config.yaml
n_layer: 9
n_kv_head: 3
activation: "tanh_gelu"
norm_eps: 1e-06
rope_fraction: 1.0
bias: "none"
parallel_block: false
init_std_o: 0.00606
lr: 0.0025
warmup_steps: 597
decay_shape: "linear"
final_lr_fraction: 0.0
doc_mask: true
steps: 6782
MLP neurons of a small language model. Each row is named by its layer, matrix (up: input weights) and neuron, and shows model dimensions 16-143. Each number is 500 + 25 x the weight over its row's rms, rounded and kept within 0 to 999. Numbers have three digits each.
Before each neuron's rows, "fires on" lists the tokens most often at its 100 highest values on Wikipedia text that the model never trained on.

fires on: ":", " Candidate", "-", "|---|---|---|---|---|---|\n", " career", " hold"
L4.up159:489512530484511540489513466471483505493449481494505487521493513522491510485523506512511499488517458492531511522505526492526457526460523555474510481476501466509468463518539515509511542494448509441492483525475512491502448506510512486519516517488435535523490486522469461510520473459545464506493514444516509470474542491545505461487485475493547510502498512485505526477492496497476513481541

fires on: "ia", "us", "oin", " album", "s"
L4.up640:470499540515479548502473511508464475506521483486525511475520532502509553512519458524499479536490503486533494510479457543499519475488494480451487519469517499498467510513455465454508511443560477476480560543474512522523514506499516491489517466474462506477483519580525489482511508494514483495513484521507508469494489493450499502499500481572487491526497509508478472521514517503501537527478

fires on: " States", "q", "ending", "a", "ional"
L2.up204:511483507514477476489513519519501397490572504522511510513503498497475506441528449496501507497509513492516492493497512479460544509413462522483479488469478465470511495490497515505528463479500502486479482491491517514499492470487501473491509485524474514519442522507507494543515501514505512497494522516496484516493499494525464507492475476473451521487484562497516497506488508487508518497467

fires on: "0", " University", " century", " Brazil", "ador", " Governor"
L2.up544:488482487512505495568500492466471493513476481499443502462475525543496506506469547487487488510538480483528480498522497552505501498465487496519531509501506561487532491458460457500517521460492507495511501469503488519484477473513511481513537499484499507491487497471514486512509493489517477527470486508513486505493569521469531519504510492455518460493467509437575480496476518500476564474508

fires on: "191", "tain", "arent", " leg", "incip", " &"
L2.up649:510506469507522499498492539523476526508484500495510515487518507517480513537500504508489469483524506526501502484519494495536466470471488553465551490514485520518457499502502491514535504494515504458516508498491505524495475492460534509514517473455522511473524499482515478545472469511522487506498507518503469508536503516489503494498495503514479484484426560508474495497551490486497512499495

fires on: " mon", "ograph", "#", "eed", "ort"
L2.up145:511475494502515479491509487512503560486522481503483500510464515507490470428516477500511513514502504503514494506495473500483572487493504487492490481462442474479500469494509522483498455475505510489476455499490496502492509474523489504511459492545495480483442503501509477582518446507473498481503495503450482500481502392489526505463499510468539485536517565472516522530470441500506513514495

fires on: " down", "inn", "ew", "so", " Arch", " surv"
L2.up282:492471494506504498491461528526514440507585505503516505527508531486511557481508483503509534504480507508509484480506540493483523514434489509474507508462490508487509502496506484480548470470518494483476499484497473522492460485516537481493557493495482473519461511505505510532500481506518497501493527516508526523495486437508496499513501503490471532546413536509500511523503530500482477524455

fires on: " K", " |", "b", "t", "at", " H"
L4.up465:498480563463502531511507528488494499464478527502532519509486494531543528489534528467541529451525481468519500487563518506507499507517479534513493532478526482468495492475488519502455509514560525507530532512479499482482507520484514528396473473496475505460457482488492461493518477463511479521494435496506518525464513502521495494501466477515497510531493544500506503495499482508497519529513

fires on: " =\n\n", " Br", " right", " signed", "allen", "ured"
L2.up317:459512511499484514499520576503523452512531501533492518536492511505466484457524484526492533510505505519439506510479488466492489527573511521496446482508486535491534504483507483490505499493521483494508510517472524503498466490538474543511514490507464481511487506545489500480523509475487493482515456482517468495432501507522460482496511476481521518493423542480535472470510504484504547508487

fires on: " km", "oor", "ated", " state", "ederal", "ify"
L2.up596:469508501507476489502496554523520463473532493493512511496488510481472523411526456507501552494471491510497487502472510483505521480517486488487478494428577515513506494477515484505495478496520516489450493505463508514518469474506503491536513534492498496499454500527494535419487473507498505512541498507550490500504498478510491510486495519505492509498497574490540514479525493503495541487491

fires on: " S", " P", "p", " D", " O", "in"
L4.up452:535484494472550492497509475480488479491499466514476440496456518495477520545471532479513508441513478552496480481498518474507496476531475549493462519509477477520510509522526477490509501523504511504491489493482495508488443527463511535502480469511475519514460461543477478523542503458525475547499472483506499519516465502478482483507508520505492507539495530514511520545500482483483496481531

fires on: "ld", "16", "17", " Royal"
L2.up645:540494489497489523510534514508480457527535528510547509475525487502493537531522477474474518493476493519508483478469493498504501485517517520468526488495483496499486492498515478506515522506502492464535561475504528538503443482482487493529532477439522508490509503472467480496524552505505504504481526524509497513486479475482504485497469513532481512500459545459470494515544444505506560536406

fires on: " not", " Mr", "ew", " Sir", " Jan", "|---|---|---|\n"
L2.up635:580525500510515509495517469512479585530448512506507493482515483514500473552461544488478484501521485495510469471521520514510485478474505504513546516547398474506482502489521473506514511510493508474544507484525540485496556492454508482482483451464504498476521459482483508588484491499505474478471522522547544492471499526485510485527492528499501504496476518523474495511499540484506465515499

fires on: "able", " people", "eration", "OR", "SA"
L2.up546:501449506512514505501479522454502488479480501488517486530490503511484517452519502544492559494470490494462493515494539531493535519516498482497457512560517525477518514491435485500525487499531481522515522514531493495516495512495516519511505469498487484533552487535495503442477522497502501493494478497509495510528516477527468510495527492508496501513487493484516489494478588475493493516537

fires on: "ry", "or", "ox", "y", "ian", "ty"
L4.up630:509517505489503471476486493550467487491446504497517471513505510520510496503481513495507477510509520518523492509537518526456523497508507541489516496490488515545514491518468469471519537535469474512472529518450536499491500501486489524479505521499485495529516511591524496517499492523533494497499493494481491531503520503460485469510448483505507454544513507490492472493553496477476543528469

fires on: " used", " engine", " training", " designed", " students", " architect"
L2.up585:460542484518514512516572494459501512507532461504451494523489488521491513521524507522508477531519450489528526517468480495571484489507497521531485500534481525509415489502525501501557489504500453499506509525515492520507510514524502486534502517526491507533489471533520468493541494476543465513494508469475473512483477474498495436487491497523490531486512503511501471455441497487505493500509

fires on: " in", "200", "ug", " |", "201", "199"
L4.up57:498508492510543533544513506447508499536510507487457453518517528496502523569507520472528509502489508518511536475464521506563465512494503458481504529525515499517493495509456484490482514504518508489527499508485491527499491439450497485476505477512512552526508510495491491518499504521529501500544486518518502455483525507498499496473498519495521487512484502467476506504477491506478500488476

fires on: "d", "n", "b", "p", "y"
L4.up646:526531505460486516507489509492477461525501518497480487487496510498514517514496518470534459444502537508489488475465489451546473520485538534523542526498497457542466503461525521522500552525489487498503509547503479515514495493508490514446525397479503512498477513548503525503508474487508501452473470547482507505474539473500495467478486529523526491501483515503513513510528539481527472489509

fires on: "le", " |", "ic", "z", "he", "h"
L4.up96:487475497509526512544520500499479498522487529526480503476497517506514552510525525526489518512520505540458464500525494533562469526519492540489489485476523534516507452444522494516508508476516465510526512469484493543471504548464472468496459459455471467536492486516498470511508460468508521556503475445530508447509491526489545485444452523524533488486506492520539496456463516510518502485495

fires on: "v", "1", "erv", "ific", "ov"
L4.up614:480514473471529483509508510474479521508460487510503454505480530499463507499494534511468477506494522497500544452524494524495493503481467505499499503482430518485490487495505474507537472480515499558535516511480497504502504507477459487521538450447500551477454505540530496530478461530493523498477474518518492524483525484515501514507524474503524486489486525485497525491493517535506501503505

fires on: "ion", "ional", " party", " signed", " mass"
L2.up133:483489492520503482524477463476487488489504495499495486480580511470482512523491510512517527517554512489484451502479476502433458513522512475486447490475547518507527483477482476471472473490510482504489513505492539512513507516479469537497470503549454491506483542522508540502509463502477475485479489482523468499495482528494486498441527524538479486476480509495508467499541525544488510480555

fires on: "a", "hes", "ible", " at", " team", "and"
L2.up237:478519516499515482539482471499451505499516498464518509457519499462517502469544477524505524493499477505496503508479529448502472526501506514519445475491466500496492481555482524477522525504508518489455502528502514522480498520510472532503512485527476503508551506549485516491499481558514498497517498473482509475487524470497446517488504517517535458539524473494534488483466513503455490484549

fires on: ":", ")", "M", "F", "ott", " Serv"
L4.up351:521528511467562494501469485507484518505501528490479517453509477506518521501477526479451523468560489479476523495503585469499470526503530500483502512502504513531494456558472473494503488502472540481491476535495490521504497538479502499503490482494505490522513529462490488511496457472526507537456469523484524475466488506478503514539467525567502491461496488513503515524524515531482450513542

fires on: "C", "ing", "op", "V", "end", "ending"
L4.up19:472515471534483483499494496489488506477476490483524522518479521511469500518527478487466487511486506510456518489484500572526487528443513502509564501502491505536518494526491493455479494473491524501525499496453500470507505534527463534497509466505496502520486463518453476503516466512503487495492467474514429514517539459486467525501482540524485497486518534484464475494471499502465522499505

fires on: "\n\n", ",", ")\n\n", " of"
L4.up43:496498510509487452493557476501492505518505495505485488505445486511466473497464470501498449497542453517488522501486485504480425502484535495488522524480508538546466489503450489515555504534479480555497506490498488486503458511486505507449542512480555538500468485500479506482507487526549490509494500517490448518500506478481495492481509523547502535483488544455522526515474481495450469440476

fires on: "ery", "ene", " At", "ire", " surv"
L2.up195:559504490481503479442499523509481525499519498476546511499498504477534469516508477486486519491517508478540515471508528500510510488413462536525484496440537534484480506493451506501526494509466507488468487470473453501489499496499534476529542518503468501504508469527518496556449409518510484511480525497492505504492548503490503515486503521465528510521418511572483487505484529488493456492488

fires on: "°N", " inst", "m", "ted", "ell", "oc"
L2.up340:515503553510530466495548459484491519503496463489459526506521440531485471497536510518482481495538498468527522480497503515496461514515500551503518488540498525561451495495475480495488506487539494495554494536483507539488496501502497494518499469492499486478517494475499519486480506474479468523505481504514451470508492498500498467524451536524498529498477517499511493494428539541477481507507

fires on: " work", "″N", " home", "'"
L2.up695:473480564534481502482539466512517518496487504491525506535487516484528480523472514486520535516524486505499521508488490506489462492467562518536504487450529482485508516526519505473513470505550545497501498497479567471464522528509497497504491513526438516484479467520496504472442494518496487473473483449505503466489497520496503460480487508496498456476504478527496483478465526467459476523508

fires on: "}", "gen", "op", "AR", "um", "ys"
L2.up172:502524506517494491494535482500496518490505527459516509489501431490453465490536510489511525508517506478472510523508506562498445493495512518489531521468493522546523475511523516485539458527546511498495488493465523534477509521517495490526502483510504526492514444522497494514439504515506486474475437506525521492525512518540510496561489543495475478504492481486565501507460471510476488493493

fires on: "ank", "quad", " or", " Type", " served", " Authority"
L2.up107:502489485499515530474489506489487509529550516507564518499520529510486546488515498509501497494479519497490512468488492472545463516532509534492553486516557522523464490461493508505533512480507493479492524499506529514521465473484532503543542476448494472498528517472503487527456509473539520522508504508479489504497485457496500490526472505493448516550483520506469503512502504515481517505456

fires on: ",", " born", "and", "ially", " wh", " now"
L4.up665:499501533525529510525523483499553519495493488459528494472589531554505498464512474515468509470500512503498498501478444493562482478492492474514477520481491527490488447471518484499501527558528526505450505544485516522475503522467500473469495503490458501523465489527482439483528488514511453506526510516501536513489510487488478511504513449521512493524533492521475477453528491516484503503524

fires on: ");", "iving", " based", " led", " due"
L2.up199:529503525491488497515450512465472438494492479513460503508494512494482468492523485466479501511518495509490520534482445502518516514523513466472463469467462525502538485512479511489460495512472480541519531515497505511479514524488422519524470536545504527553467540514474487470534515506476498484502484450478452491493469526488491470476489522516530483475533471468526459463503442530513533496522

fires on: "\n\n", "t", ")\n\n", " by", " ", "u"
L4.up420:414462487489516465495509491555475502508498478472480477503487491492525516481479460544490501512532503489492510501488540518506504487484504521485493552514480506518498479533500478467485489476537474493467515498481494520478459521459464515471510479480493459552522504505487490429485497437514475511494501495500458463491494457488457490499504530530498501460514544454497484468471470512443469500559

fires on: "ist", "us", "ina", "os", "ine", "ian"
L4.up518:474450534535520530523484464496510512485477495495503518477484487501480515522508477505523464490507528522462462530503518493555497460464506519544501488452472485512501487494495475457506448516564499515494514497463501486501512510500518483479498521443475469529509510560536545477494520512492498485484481492485436442524524494493503471453506503510550542515544515471486494494472544494491506498537

fires on: " However", " however", " support", " first", " loss", " last"
L2.up607:500537495504514508481496525491499493543511469550472458476488493489507529527496487536506495527494525519507512442510496525443534526501474505500483512516487480567458451498514522511509515467511517507498496497492523563493486504494489483514506530509479548521478538501525520497528466498457494503476511512528461546543448447465478481450483516499520514487517476495496463486487479572522526486532

fires on: "y", "ant", "ury", "at", " to", "ent"
L4.up254:506475468475539486502495503528469509506448491521502496496458535518503488521511489523541524464479474474524497498494474541477498537458497502469531548485521502516541518484508479489508488503497467476540522475503497524446461464464511492506452507445482510478528469472480463520466447502514508500490488465498472520453514490509462524476513546494534500536483540475498496456473519528493481512476

fires on: "al", "ar", "av", "ine", " County", "-"
L4.up406:512499554486505510487486494508493509507529487500436494506490492507535509511519482457531487472457547517494509520494500502484490519485461499450489537494515525496492508489482505518512507452493514492538533521478508507478511497543516505514533459466501518545499507488456521504494531533508507538490511488505500510477517483502508554554455564466530521544531495527468498497516461519470443499523

fires on: " |", "e", ":", "/a"
L4.up579:489489517505525493529494503475485534542454492541495487498499531522492501567504549507481523480522505504521525484490551546505466480476510526461482496459548481538512487491513483492498529535486483456537487513495486500497488476511470514484508445492471551528501470509487524515506483452525498513440448507546490495512516463496558498442507510506516502532527515488526498519498508485517510485496

fires on: " album", "197", " San", " gradu", "Personal", " episode"
L2.up445:474587508477516511504503491512479542506504530481479508442539503489516501528476532497501487517510503503497510513521486489532439526495504517536500524511494499507472514508502491485483526537482524517491463503494529462487556524530508500477478493497500492471521483476517503547515471508532496490505484496512493492517494495503539517495509517489495482491430464507498520509511408490493449482494

fires on: "ne", " at", "ification", "=", " announced", " include"
L2.up555:486505474495521498515510501467479668497467494487490490492495511494489522467513469508477548509511494507483495508499523486497504513513527500518508478507574495492501497523529505500499481481516517492472447493504597488499482481556489503528440492474484510479499484524523514542484486494472521505524477511499510511502525459519496503469510520490518489511543531487508521515481528495491534494519

fires on: "s", "ple", "ive", "H", "ide", "ced"
L4.up324:517555476493505493501488512490498477511487453520497483501516541490511507469507513510510466517497489536466516521452484512485488530488459544485503509494478462489515507501522488467511491537499500465499521491495511480512488526518520555511499481496450467486469521497489492519508498477558488467469493507528463541519512497476463510514501503502507545470510502516514473480447432538494480489468

fires on: "ce", " rece", " Comp", "icy", " Mill"
L2.up410:541499506493541491510481480487475477474508485526475496498497529498485518489500518527487500492552515513506503497499492488478523505398485500487498482524476477454487491528504510516520469461503510503488521518494474507499540502494526481499480506520499503548435499490538508571465477486521482484489516498552499507526499431515500520532472493440490519500474548502529494484492420461493528485490

fires on: " album", " later", " game", " California"
L2.up238:521455463481514491506432548501481533527482503461508494486518515513545511493488507489480489486525511499522517519515536495515503458457479533485530512492500564527473523564498470504500479473456499499512507499504482513500537509509500493504484481460521522489531477508536476549462443520529489536500490479485514514525522470463513506490508523525468487504504499533465502494504430475508490487491

fires on: "ted", ".,", "esc", "9", ".)"
L2.up19:507543527478521495506485438504475503501481509468503511486616492510498506500537522573504451452528523527470485491476510497507498497512513548475521489440488526505484460497525498512486521486525468461549516513526493525490499490460475482502488515463479498497499516488488484506510483492507514493521509534537489451488556487509531493496487512531485508532516490482538486479513510497470457493488

fires on: " |", "A", "out", "ag", "S"
L4.up67:468489473484493483490506514491502504542513511494492466485528474513511510514498497521507492490506501467467486452525510498491485527517531487515530545515514470513467485492525524460506474512536497525514495477515483471481486522466484551531517478488491531522482500499528506521510498499514491485467453532511508488519477490485485526527561539524523514564521538505463504528476491556478546474502

fires on: "che", "op", "ate", "D", "O", "un"
L2.up630:536508498514508509483483472532499503507497486495557475462506446453502513505480473485507531525500510508476533532490496550540469500470523499489496502481496483549492510527539501499521479505524510490501514483487537508502510534507480513497501495476455513490504469540483459484506450544538516492466449493544496449550475516491455478519511510489502454488495463498506493531448522514468533503509

fires on: "or", "t", "y", "as", "at", "st"
L4.up703:472510508490545504505497495505505519526481483511516498510469520524495508521482508501524500462463448547526493519524508525548544496491485512488540542502433559526472470562452484510518515482496520494491487509504496503493504501493478507467484482480505455475467497530497478505512454501493493544508461454491534471462500510465472502471475510523518473519505510506548529487464484532479541488490

fires on: " round", "0", "ification", " beg", "ournament"
L2.up325:492508508505493503540453470498488515513506524452481496497499534489504588484501459493503494519451505501515482493513518493515503496474518488461517505452451483463504499518551529499504481495524486505486498498529524497479457498590496482474511503511535524518512507460504480464505558521509522524525511521485516538541470471475500500495500516509460471534512517458525541524502493531492489534488

fires on: " moved", " direct", " offer", "rain", " becom", " remain"
L2.up686:494539517483476490483480511457516526487473471525456508502510496478460476526518426520485497507511512501496503474511495505525481495491479466455546487485458425534495482476485525517501494427512494504479494484497437552494488466489506482517512518538502487527492497489520515448526476506492518470524509517507458479532494469481476491518503511546504562485517530465507510506493486526495508505488

fires on: " her", " track", " review", " tr", " band", "vel"
L2.up497:446472502489499505493462520479544531505499473488498492513485528494512503487493490513511524503492510504483516515504510503507499479552511487491500490459593517505525504507522506497478483512508499505464475531482439489524507496623497512501505451513507477485497485557513511441507458515494495526532489466518487497499504454504513516472549507499525471531481468474523515477484460505512497501492

fires on: ".\n", ")\n", "===\n", "_{"
L4.up91:498533527511494501543504543497456505541497524528477469533485498518544503507499510482519465516460496518506484491486504518483517520487563471454520506474491523462497479556472480445498518499467516468493560542516508485501483498511490483515507497496479502522500494520456513473521504471516459568493504512556510508468488494521499517496488536498524498496533491467511437530484493485456490481506

fires on: "191", "areer", "esc", "193", "ank"
L2.up512:419464484486493525484475487484496548508537527510536502490515511519511503544501514491511505510505517516481519514478483494514507488555510517478512479531515542504506488524422494492517514477495483491516532497507486516525501467517487500495521510498488457512486527542481482478520483501496514516479491500469450512501486459488527515493477491508493506500449472468481504481542474489526546509424

fires on: " round", "inals", "ash", "ady", "ification", " right"
L2.up244:451483517503511498499495490490494498503496503502481511533508523503485520566504546536514530520473499509475489488496506484515497497556513500493489496478446486492509516468462501485528474467578502514522530506509504507493389482475509545484535513538488457504532479512480509474489529488530502490511468516510530512486484464491487526513514482489510513509461530471524507461512560487474485537546

fires on: "z", "al", "ad", "on", "er", " Max"
L4.up673:475549509539525515529487480495456537490486494471520508541474471481479529536495494496528485483497481498567527485498514487486552501494501534515507526465497501483522433483459505495532508478484532525505532520467538491490522507489497503475501511483490468494513472525496493531439471513490511527523466447492477507493491502504476509485457469509503492489466490474501536460461468506464501521509

fires on: "s", " death", "r", "or", "ord"
L4.up421:492496520503497510504529495489528568514452498518540473475500458542532524526510475507505492458520535459483502480519477517481504489526507499490535496480500491506495474479474500443471457525496497496504520481502516458508457512443458554440492482484511470494523453524500531537491485477509452513498480509511525483472528511483474542481491472486503496529458560465495506436509500483479507492504

fires on: " it", "″N", "age", "ms", "iance", " belie"
L2.up656:483518546523483476483507489497548548481465497504481502486512477505504507505532447534515542496510490522509512467453465482509498474474503521456545471449475442505500494461500495499489495488534503456498516516471511528517505484498506531505540539518502516485503496481532497495453519459487509449519494492529482510470489477517437479506496516540493547524523517490518485501511512506501558532460

fires on: " exp", "atives", " saw", " reve", "ress", " UTC"
L2.up487:511504495500484486490495530492484372496572506556524524510480499501480452476513467500490506499533491512464511500485497483487502549504513521492442468529489511499524492474547496487507499492496496491494549500475561506505412489516473498526501489503459492533468524489483496492518502484495491484508473478502482508458497525535484477482486463507516525499437531510505478525496458490503530485497

fires on: " leg", " mon", " located", " neigh", " bel"
L2.up259:466488484509517480498468509526485453448476493491475505504475526513493422499495517487517465494530497527500514499496464508492544494495478501483454495552481504522499495475464500475515502486472527512473451473475450537516525519390514513521480551532473473512467519505493506534479446517507479490504478485459485506519508485514532504462500512535497494486484518524518502515528528508520483485536

fires on: "10", "other", " Inf", " Class", "ce", "11"
L2.up96:540495509505510507465541488467485456554548496508485497503471489516506502482530523482489508493434513492528502466511531506528559518476488490524500495481470510499483473476494529529484524472486496503528478492484529485505516475465489445529555496469492493505504520504508488507452484490543492522474483500522505533504461435511490509476454524499517535543500476494482487450522459490512522510491

fires on: "+", " Se", "BC", " mon", " Lat", " Sen"
L2.up48:547485484505514511485478545517470480498513489524482499493450505501485445526495519507484496505534472517480515488504443529500515508540537514487465468528553507509519496463551496481476509510519497499499545502492567505485542524511449514513465469504480467481522499492457484566519473496484474455484460472517507500431500503512512475462508532519551496490519533488486484541494488525496499513520

fires on: "°", ",", " located", "ular", "en"
L4.up533:501539509515474531519502446495477484481497456494523470498503515521539520538510490503491491515526520511461529499508468471482514462486451521501518520457508480530506493502531496452589533511517512492512481525475458505504492472547508515497557477507452476463472498491504494500498458526527523514518482500501489465453529503470529483477498522463507527513482516489502482504477518555519509487528

fires on: "y", "b", "i", "ter", "ry", "ie"
L4.up493:514518502489473516481500535515490495490469487495488476503475526495467479493490459473517481488461496525530500485476530510539529501473553522492496553547475491459510510544494547496474544509503498491419500504501473484460484501486504466477493503488473533527453492532554481509546504475522504526477489480509484471483549451530527510489471555472551465469498486503549531480505501512509525479495

fires on: ".\n\n", "l", " three", " two", " ==\n\n"
L4.up687:489587496517496502506500467535459495469495519513461498513500471509497524527484489521495490511493502512496484445489509528477522517501536519531511502456507487449545494517512470428495513442433517504473494518471461460476525509490513552489513477534465515539465481533441501530467498485510509524504469495528483509491505460477496449505499478521509528487501496491507469508507507475507466513475

fires on: " |", "ac", "ct", "port", " signed"
L4.up748:473492489510541474505573494476480529518556473488481515519516501529494501472495503528488470473534470492505515487477497516482485484525506448508525527500516504539460491544485511489471511497496451530497521554476554483497466503488537522508517527510510487474503520519553531516519494508515481537474459525528466502491520519490448524523477512508487516490488517469511504507491482507480532484486